Weights of a small GPT-style language model, trained from scratch on English Wikipedia: biases on query, key and value, attention and MLP in parallel.
MLP neurons of a small language model. Each row is named by its layer, matrix (gate and up: input weights) and neuron, and shows model dimensions 16-143. Each number is 500 + 40 x the weight over its row's rms, rounded and kept within 0 to 999. Numbers have three digits each. A neuron's up and down rows have the sign that makes its largest values positive.
A block is one neuron, or neurons of one layer that tend to fire together. After each block is what it responds to, as a language model described it from the Wikipedia text at the highest values.

L5.gate34:537461460421508526489519546584515410477520595504515505526548480488533464511522561550515475456467544496439416481610551561520543465529448513511508482531453447489516556512486538500491460481513525502479464502498499443450417529474509484515471490608551590444476425537532566440526486510549464494498554540515528554461457504508470455482525509439509475413497486495449473493446433486442473483465
L5.up34:470481443533446477483413516574498517493495507538453573536505376521547513496532575508484488529600490505452483475500537529499495427437501522371443509475481564566486545472538502508519412464545490481511470563425523491433454496511535471548529450481529526444508533476467522537520503522512535492508482472494441448448507539460552527534533524582515509453519459505430531501513443426538433508515
Adverb-forming suffixes

L5.gate187:499497525500494481480399545480502444545510453530475420545520520574494525459536558478554484529570515567481454462550505487504483508540478504449577482531466481478540601540501526504534450589483473535519429470511505419437497566527545501444504472469520499536562521531471423519523504496554511524436522542381532505511505511490571480510511508536554511490491467442519437537497555518507556465502
L5.up187:506533502538417537450486540430476532541509562464496532490536488503572533533489468499479554557475457552499585497545576465524492543525502526568538468521411571512459463462571488451472434469500472522579476519557520585567611483497415501586526518482461506531469530416511484447507508447531500471468423552466481467478517463375485466518477470551494468564528540473475494522446476495484486469499
Section heading closers

L5.gate497:514518426518462521581495512483476417558480490523492537477532502509449521476518536501475515511508485472516500521469486467516501528464419487554553467577502587514556564557478568443474474513485495532410434589534514512464470527498491518498513499592542491562527526401514544463521485481477490483491431463471441579452541563483577560424499494587506491419480551482495525515430481454523473436425
L5.up497:539490470519493440574486544483475494476515547537493497491500428446564549498512520521463541490512467511496441562485542585501553545428526506454442443494535539483470490518433481462541421484501457546454477496441483529515487449535497482455494514527410432568457483507541561484552456467569476445528485452560564494461541546557553526423456589503577559394544476454506500484428496550482556493486
First-name final pieces

L7.gate34:515484501506541540440523554536462457494554533553473430510573520520502523511455528586546539467537456484468502477545580469527534458484502479490590532534487539519481502507506547487468488483538510571425573525475456494467451550494528494587481479437439421532489560502495562524476459510523482474475503528529495472508492554512535531417476521494512530485513493450512570456496460470545590492571
L7.up34:488477518527420502521525458512516547554489574478502456459559506506493449495470510494497582431508513516505493540441467477417523562519464418474536420599524489446564436510547621540495558512482484515430561491487435526420561498478543473516422490483523487454516457422495504541460492435555488443451490526478454539459481565533403490538518546480460484477387488491476475489577491525580480438494
L7.gate252:501515504547495412457553551512468478527540484543412495535538485487530524460498562559507498456534502501503506521475506497498433483460485451493452424484519505560482569506509537442511469451453450553440482525451495451525485465483473495486482498526492480527426569441451477508569516470490496548532489458431495515487564498483492531447548507510521462501520445570500533515487513480571501515499
L7.up252:532532482507557541427484576517480501549575504481463519486540486566345505452478494490568515493547470489525510468528504502480404543503501529541499414472514447545509474511525534470554443512538509531522507528487476436562467509475527519534529501459540434529415535514500425480521492490523468505517463474443434437493523548478556591469515547546571590507560514516503512457517540434559535451461
L7.gate256:537481442490572522509486501501522406557449489517464461476576502562563476484522536478535559420493510519509474582522563545499467540458456503486510520511486485521454475544445575527444524514499466511444515520481473397493482511475433525485510485481479509561483532463465432474531549527459515426564536491563529511469479423462455534565462458526444535528586470391516521493454520510542523412512
L7.up256:514526502510464525521465537424424494526521573504473497524464471508512447531476565518531547374482526512494521465568541562435472537518502488470526424492532520495502490460438518558450496518472408506511495514504465471545481475450502477418449543543443443553482488466497498509462474556512468496539502496472526528524468449501440508482451542489561500515500515511526535504488514487500615463514
L7.gate262:533514521512518508490490500536488435504517549553557494551554525542571479547532508538553532498513556450517494550487515502496436543459462427478522480523546593568494516486454472394569429480487377470412443503507440587523456576501500529527499524451515508537506468419468417471519492511471493490460435491463512513454575508466536615501475545541513485426602514476525438500536479454510542474454
L7.up262:396543491427435451420535598429480488553497494468564479472527520497562455543512449510470590512520538519502484524432510545497594437525514480504483510555447447494505478513491508493514499490535434489468457509512489502569476526441505488432469487528466481506493459558520471528492512438513539497479471492484560516473450488509452474467470545435500454537583495503532515565443460506522531527422
L7.gate332:560497534483484548486438590485509471540546550520510500525604525398483554498537542539452536529514500474453481568511487482542415519440458478496512428590473449548484528589498543474447459468522507539474475498513541403508487543388501573561454514497491490528485451435478484489453548505487555468523475505570454561487445518495513468482500584493483503515558514530467559574469496448479483494492
L7.up332:458546583564437541567511556513496453484423477430537513502532582439502540448492526453495494536538567467545461538476438427554504493525507478529509463534462461493503461473448486486423510465474465547422470492498531435468465552461466521536487519439453502565466454428431552431485537426456512489515485453477531508461479561509595509551459478621430530478562520455457502485435551485558560444527
L7.gate408:565472496588458509560428560511488451496520507474447490502486504543518482510522488494530497505480492462540484530539537469530464503459491412501428454544486495562517512478545540579511524482497471470456482497449547415422477443473556552458584555502494442562440491448541537494480562492512484503486473463483467566457521457478491571502492446531481563442555466486502554546463491473529558442516
L7.up408:598453543575497472510432517497563532558434531463518518528437479529519533539513468473512571571555500454492481440534507420483497535483552507539494491561427445538486502544520485541521554451431477480492464421461519427507480446516548502490478515496475475536516466413512473447550512468504523489464517450562481610485465445587516499424475489486544565482510462480531526508479507500520508480515
L7.gate563:497530425526541533568501531518479472508517500531412519512517454476507500535549566479486447545547547528455461552519477520498484539481456428519423439499520591560518555494521478485552463468462457494421430573468495507488440528505438477557522520505541470524505570427487586473528492446505535520492505510435397505478535493500617609489517459494470480473582549521468489551528507483495494472508
L7.up563:511560583569532453474539495487520519492515521450517461482472486518529469530531550492539531438552457517518495491462486500504407514529460456520478496495464516580488542441500489459558451480566418485564462529539501540554471453499546587521460431479482470595491510490430469492519557510498485558488480482509421549473516567440520597444539505565504513502563539476468540475420502477552594454494
L7.gate659:492463512515428421493549490495485488490478507514525557553499432513522475557536609562479560509555435409499557554483565487586490531540439499450521540558442519517527503522490481497547511486503417568488436525493535489509534570529573462406509528498525406521494506389440475429485534483476523523491507494492385478509485511444475539540472478509470515500529489474598506527581427465574549509506
L7.up659:417450526481569488467525501491524589521446456447486512409473465428549545482439555520452542474450502487560439510492490526470523502506459510518454518474496552471510411545547506486509442557433508533494388549447520503514473432518484561517438476472509508560409473475482531540456453573472511522559541495517450536478489461462464477534552438548472437486551461561484500545438565428443528523470
Name-internal word pieces

L2.gate3:567461498496421510495508488480504474509536560570506533531539439520497414523539550431523535464469451478483476428543493489451464472466575466507545486520469554428529539498468464503464465553492494540441512523427491551582511523484505438535482557485537508441500482495485482489574488572528537555505458538500486550468526407529499464465526538410508533458456461528509491540473478510540556497425
L2.up3:482418488525408469548479531449496443523563503446604469465507465511536450512526552532543493496473479495463455486460481544483523496494536473492505501472540527547498483490491519521546549527487499532485500540446503502503462440526510511473542520508565549508545528574513572507517507516442489468454467500527486516472458501481525530446588471580463553512457477554418499512431472492495475536495
L2.gate81:479520505517459580562555474488531523479502511562606571477541443540481487474491543491489523459552523510537528528532485544493537490555470484510544577568478568482487515528446527485502436477562473528429466502494559521475477540526568522474520498565513538505515487555487491439498564532553468555527420479471497515552454480520580511534538509453453443506519548486500526492552534438447560454536
L2.up81:463537477520528537483546500413550456547476513490491555457494442508478404385504458508488466499488501483467512467508514517511497527470462449458486476540455476485489536532481481568478493506494486545479495514441479534502470527537496532526468505575457583460467394501470459475473518521596560503506436568519486494509459535417529486525507523491533521475546555470459502464459551512448489504448
L2.gate108:466496489519437474470501543456507446467555622468507525473570498471452492527479505452542468523566507516505461596397528550557465507530494547500517512523517489524440457433517469520480491489516501545528553466553507468511465546475474569480546454508564476510529414511443480508429504501610519474465502512511521517479522505501551469523521508474533579484516594519479530529517523514467548502502
L2.up108:415541481510461473505510500487635531511516505540526467497484516465488538464458499537486441476515521513590475482440517466555430446514488477532446449487479541403600524458529474455490489445545498493487515459561484528519513567477486492457475518476488590475520464515490459473476514479592573453438475514490535474432530449501553430435504555502528521402469457543503510564514487474507509515478
L2.gate166:505526530535472476542488535497388523471537485516504523468567551457472479525531432582571580547511511506427502480535527449589491614554516509494539546509445566559487527490567489448499557458625496532464489527512530503484454523506477504580493496511464470527539501514546496481597429439508478540428400551460529516529443409524526509546520461548459391451489490448488449519496556505448485477475
L2.up166:510465554578569433557416431468527475456495541475509489509482504535518513561527554463452507522487538533560423552503451479531440525441489511473535537509535474494540430558468512534545481417485511484515538501495507470487483468514598616522555615479554476543466499436534498486494452455513505546558501523444436546554519455483556522483521504550495487455523475491446531496505429472498525540533
L2.gate258:567463427446495473514488491481523490516549492452530537513590572504469500482468516492487478489536484418536457495442427498495511481520550500501490540474494413563458561504500507521456540522519474505530504520585449452443500491572479509448503545433514480378468496521482526472488504452555491492553519462402471526518522489452541530496543477500553524500529448501449488464479532457472455445470
L2.up258:486506491532504496455534495517464529510579616535467447465474429410510533481527519562502563372523458462470545446486513517600491500542545509509475486558465540512536509452511548511611520547520495446555432571473477437436508470479572437519495447518538455515466468510541501464501549532500468449490522543465514488440460475449517503505494520526468493505596497501460477581441506467519574442426
L2.gate569:492524520437449472465524525543488517528657497511504542491437477521420410525543513532492574467517487631500560529507453492516497505403585472509517537492513432518452528471515440484456502481496540493545470592534444488513478429487404460424532522584480467562518523530493503460533469542557479473489540484434534507458524531475499473548535498532497503489543513505474460497474514503482493453489
L2.up569:530565498507506544448535547530429521527497542443525493492555517596565539495507434460455512509510474507491495472537541457465495482540572489476473478503561477466513558493500520387543451546525441542510529513484533529502479505456489567529458437497565458472417535515544499491475462461474452450489527547518532504508611498508458425568464505508541519466581477455546471470488451521509464467515
L2.gate761:523499461502423542533471531497416411489489449544520453553510584405580463474456474503555530460548544449538487498492524486565496466547542539494509541525460461487540436501471492537514429524577505508387514576479459515471515476492472510518519515504532517519533469488469510526505568430548528492452408514484559538447475532493572492488465528520620540462511525558480492480505481442590516422568
L2.up761:556546443513503524608586516499483504578484452509418522504530477464507502515467477448470477556445538558527529477604508536430545488551453512500551472436461462437501537454543512522531538503459482544500541495541475454459542507517578501426438504548549479532468499470539510631478510508538473484480478527447544495543529583458498452511484483500490511427465462541511496498517492531511466522509
L2.gate767:516487485469475486508540529461495515471567523540528479526488486525476468515527512539545550447452488489540447495514484490472451475461566465457496500512529511376465545475493460474510470463539505471448518442497436496474421419479463473483484518546460538453592465529491463435457519501567534455513607482487559563397465462494498516465544478508494522484499427523436530513526504463445515480537
L2.up767:417414534561502530472543498474450516495459527538515485520531476540532483507526490496543473536475456482476489593416533427481501462456545459499507491533544509481508488482480534492489426478534436555414443537524448558461518500504436591485485529511531495550473465572443456516471515472472435509494490453484491506490511468530575596471518515492537505473489491490422508460452447477402552492523
Mid-word name fragments

L7.gate225:529466490508402483467566472596526540567506508539448538597525472513524527569496521516574518469498472439480489510454505552466538468511544498503566555523459522550473522546485545504529457507489498499458523476435528518468489563508442516557499581432504487476491567436509496441531435515486494532608482465478493519516545524570466468556497449510445453497448469537482488445451494441495414540512
L7.up225:526510517521499455459573453548489446516482469525517449532549434448475494540516498471422434527576525490510515526487549469481495505522513452468475521446483489552436549439560397437485475534501541523530532524444572536538491536492503553533420488497493527558480493454458494498486439526582482423451508452418463466465413500480546475504542503484458481484517397500510548470477450506535451490529
L7.gate230:449503534548465537455471492495435463471478515578554517491486471473504530496507456550506442459507453481494498467477529463495491450516382444515558537542516459546527472557586531454461518550542449576513494469472482598494474549522518490533461531536518554496486440482460493525509479515497465533519496523486537459477473442487514501520487511405519429441547572504468453486533537473519495522511
L7.up230:499476519552485482447525530516475540438493417497520442448545436531525476463507425495506485549377479501449453503437536477517416511452518482513503590496466467453465488541534503482462524482571463504526491546519400540494526465517472493491515455499562530486457492449466554511437513494570480512468504509494538498561516432522463499446506478559531497496521513573476516495464551460514483491591
L7.gate253:477403456525503513493463494579539445456541491546437463459500427556490557519565504485486561557465539488523555493479511484479512522487520458542524580533439509505537568531496576478500471393517479566479551543465439547524462455471539459511463491494546476503565538451479439547451550472585563513506500524491480547516438518489569532499515413510492535489467498494470479463496461491572475437543
L7.up253:557460457479517463603451506521449520431485508497475433503461525506547513483478506544508447507512443476502539436505505502535445463477570475441516466531522516521468489573540489568453543576481514522585441514535498503550467527482491555503496511426510500518484480509552469548478485538430482537537467548426525493570512418465540463477518541478525472546480599540548520488511470471522493592499
L7.gate340:555514476483505492511511488467541511477428519469488489462589460518571452546520487438487579467423468451457524436423554420490471464488455530441476469474467482471569499446506488404528423489454471512461573464483558538483528466454481498577488484445536513537429433528469436494451444487510534484524498454589464478451510500512479494482524542533502511546598493436531467515500485548444544531423
L7.up340:425490495503481539507496505453536499479446554552485491453390439521455508450517486492500525504496449509462547505462504451540515504456443432497462548566490527583447469490466496433487488408463516590482473498467528522528443479443490418528528541615555457502526475535550526527459449450537586507508493485450498452508495511574526480500509523458462614513490490561490484480488548510447512493505
L7.gate712:534442500561521481513488507577484492490467447512456550489535437532541485494521525544523482479528488413491501520444524452429510531517530500549542516382574504461491523461548473521499472639468447521493437413445500489592497481479593525463429527472455576490533525494509545506484585457525486500539466491439459456504510463466505483543492467480463547500538484435454515530414490451528521514540
L7.up712:484484512507522398466545511582569469459478501488580532499614553480546469440568504446526545443468535512458549555500570454566468539472536460465516565470485484465564509483526543435476523533539525458508547470458517524505540517527509496498520516490461493526465559479427470522503506478533489567542499453457559442508487557512524474467485464473527475551557493475505449521512468420481443452406
L7.gate713:531510499511528544476565543549465516449508504549506467542565548374442573529493532510511489499560564449514540451450557493414450456536476482475500551437555553488502429529500527519467587515514459511492494493514502522598504512463505535439494481570514464476396489495437473453531521479449502463509514455505463557526540508480499477494517468541492505480494416571487500459522512495519524482451
L7.up713:470489452539496504502501583545434519459540480485496455469466465560459420456479550503469526475463547505504524527518436536528530481523515439463466466568502546538441515434581492475489466527462471482580472503495451473579402491423471521531515508473502531529509455455484502488468508513494486542488438507497535519504430454476488450502595469509551411450429445522531497561497601436503448512478
L7.gate751:534466538599554499514490525598466564482535490563531546535531521534458483481490462470487527486514495464513478522481440495430498506502472438513553464466495580489484511458522588529484565584583497483443491466486526529513491567533548515473558488547536530532540527502442444494508430539595482517535477539550433531530571532433508469483514499455493528520462461459553509507543522420487526505491
L7.up751:545410451511414418496508503514459523497488537549424555477513526449561464487442465463460469496502466496490539513509518486542556400456511446455489490467573468505511456466489489518462468541522557468473472469453503474545463452500447502536574526502540530513548532450444539482529394462481498472544467477505446467495507501536483463490475457508535555490503492490505472562412533519420437458528
L7.gate767:509527456534466597499499514502478446524499493476469469444458517503490479518478412528518498532495465479457515513531529502497520415468442494470571493573500435530518498456496498488421523578552506473477508525518485501545445528459516465453490562488501546526558538512485484549463483479519486476536546517535488558567497478548459568403483446474522411423475415505539586540481507450550470495545
L7.up767:484460427494488487477559473444467503484576517480444532508553502635574506518453512500522512441536442509522527444483489546593491532486549505457495447540529498548423487523494509449458497456457481483480474472478536572479446478510540541583538497512458487473499590543520507498438469527517515514491509524437549600527430479505529498431490432471526467621538456495494459451469495505536577523456
Section-heading close markers

L7.gate38:480478605505501570480490599444476475382536426521460502537505533520469597499477484497574464586509518484532579494546505490468462518484493466511465517416520571505441498528514517478444561513458472446542516451503486540491528527522501486473469515487492535471421598509500479509462448417547497556508516576498492482470506492474504546491493527472455545452526475499513523488530437508498517514535
L7.up38:480520583506512535520459515486546513419526517477470451502467439488561515526575470512473447538482484548528524479569520531505455532528449489477492521501509496459505491537473497467466478513443482481520549459457468500414492523520468480496480521514504549537410529437534481484497459488581526488493559645514469478555454513532460540499507483572464554463513534530495549453524367481476533497507
L7.gate232:557427554533455511447505549528576497444584541523502471543486439498538518487495513466597495515443454449466515560404457515538468491501483518544476530508513485492466586515535527506505525499515483494459454483527465479536504457555500521494452512431490525566483560572455506494484479473578425561525516514524534583516444482475478517551463439505480531510454508530425486477531478485474520551466
L7.up232:511453477513441525480469494537495526525581504519537475487501427513579555551526506478468465492485486511468549560466525528500479528537550438464495463512562449520449536464494505492488537439530561475485568462430490525405480434517527470522475461454494542558476480481483510536474547541541447534453524488487543413508453480515440568507549491572460399524536449509576535450478467429591400441519
L7.gate268:520480499556404516522472474572400460523573553487473500449575527553457521606449486464536503425520499459521509523496538488521438428540524465448521423495483516518517422455528563429479486428572474489468529496462519460468504454521504485573447535527533463479526536534457501540513557502533530534424495536499527528471547560500466535537545452484560464485553522578544516430507494448488496487524
L7.up268:492570446467499494477516503544434464516503482497538508548506479539575465472464501485536559505449594535574408503558499509501458505508593565456539512444499461459524452492539578466522478461607472500481488510479508566528533486427472516483482529450550505493505514463504495522563520499528556536434525494526494571451522444501479488492497498455491488543585504614451558444521493418433469484534
L7.gate389:523483548535494480438448488532509494473585498525438476492521426639527529514517506523569473437487513502454545508592542519480524524525528454558529576471567582481481520485517534468528452446540485503437466484441556488513547514469453430513461565440468489520423506505512506483518505498549466478456560502404494519485454514505457478469530492439483446516451537453512484470564453475408496456495
L7.up389:474498475501511539508469473533443461490523551500461459459481489572456519518539544445571453493539464546418467549496501468481526559518538539412528562553498554467566492475454487534526488498526530545531527531506475503540482561483491533569445525529482428564563541480502485424504497501469414473540494466443477434536472524547498577515495516512533481477475498522597479429528504564508488491411
L7.gate449:478469488476477541544471528521513435478491488494533506517530524456468501548465471537420420501526571511591454503464524482493473503498472482512491467430533535533481455500460480450502480499472534503566542541476579526529442504494494483520473453432452438485425503527535486517501585466525543536538457523512556533475462444482517493479468567518514469493518435461547420493501503550443530464543
L7.up449:482495486489477564479556569537558485523468445501541528522542538480513555468505491512511459527455381452518533517498424526529464448542513465522469438483550569451483482445564536465537496469497513489478470479453445516481511437519432507490494505499475466528477452516454493531483512479586397448506479505543532482431535498519440459490462488459491533513450455534516461431472537521506537533534
L7.gate597:532509519490498489515510539567513471484502470494580462439517532531539565584552540518593506523460489514403464507529573554539496528473499467536448551446515494488436573505522503461505503501510459481502588526475493439482495513503524491571474491520467461591453511537521494497506510472566453474514512577459563551475438494477405509506504455518413502477482478499492520554524496461509492511548
L7.up597:384501492493424471469512577451470496489550562479511529467537485436536496467527463558490484522499539499525413555456473514478535482568528473523482514472587531492469483489503537494501499396553526490467534497528506552488486542575518533412486454499495546481545499541535468488482547540524509517464556505504514526453464551509501482452493501477518467482484517474501533425559478473514452488514
L7.gate637:486465522553495511467466495511458455462505499466554545481485507554565477476543494429528486471468586571487492502552551498545492507542461480471470527437513560538497523562531510529461553541459515538466556559410533503503505554428556523465442428433542549439503435479483512547541537425473534437469472584472477425491466503531423539566480544527509545411497434574517553529537435468511466540485
L7.up637:539433575527412473473458520467482477533525516562471518521520558563505539560502517499604415564549495478529511518511557567522480469504475462500483509509552460448511472502586487490505565489541528457507495474426509544467490475518513533505481443480476467453485539533489548538410485495519483520480503499457545517486501533496494548538470482517501491573472441509508503491512431537441530481562
L7.gate803:443481581509509491465469558532479462463479569571536516554514528460532596492520510502491493546560501505438461543554418461530523505514523480403493569520569474503499442537509488440526417503545475468489501521447459491479524480477501516514531492493526549514492488474525524556529488449563511496474552515504533515484483430453470521624453573481419566466584494500506490528593504530497482541530
L7.up803:523513537483494514465480496432480518491555532536562444431497538546498455538540464510513454485452500545489522514512471546571548583488412464439460448403536516456522452532480466496458517498497503532498464526450484527441446565425546532517494444577463496520521502466534502513420471450524545468410473502487523529455453473401517540456491450511507496549526449485535467432535493497497556489514
Word-completing suffix pieces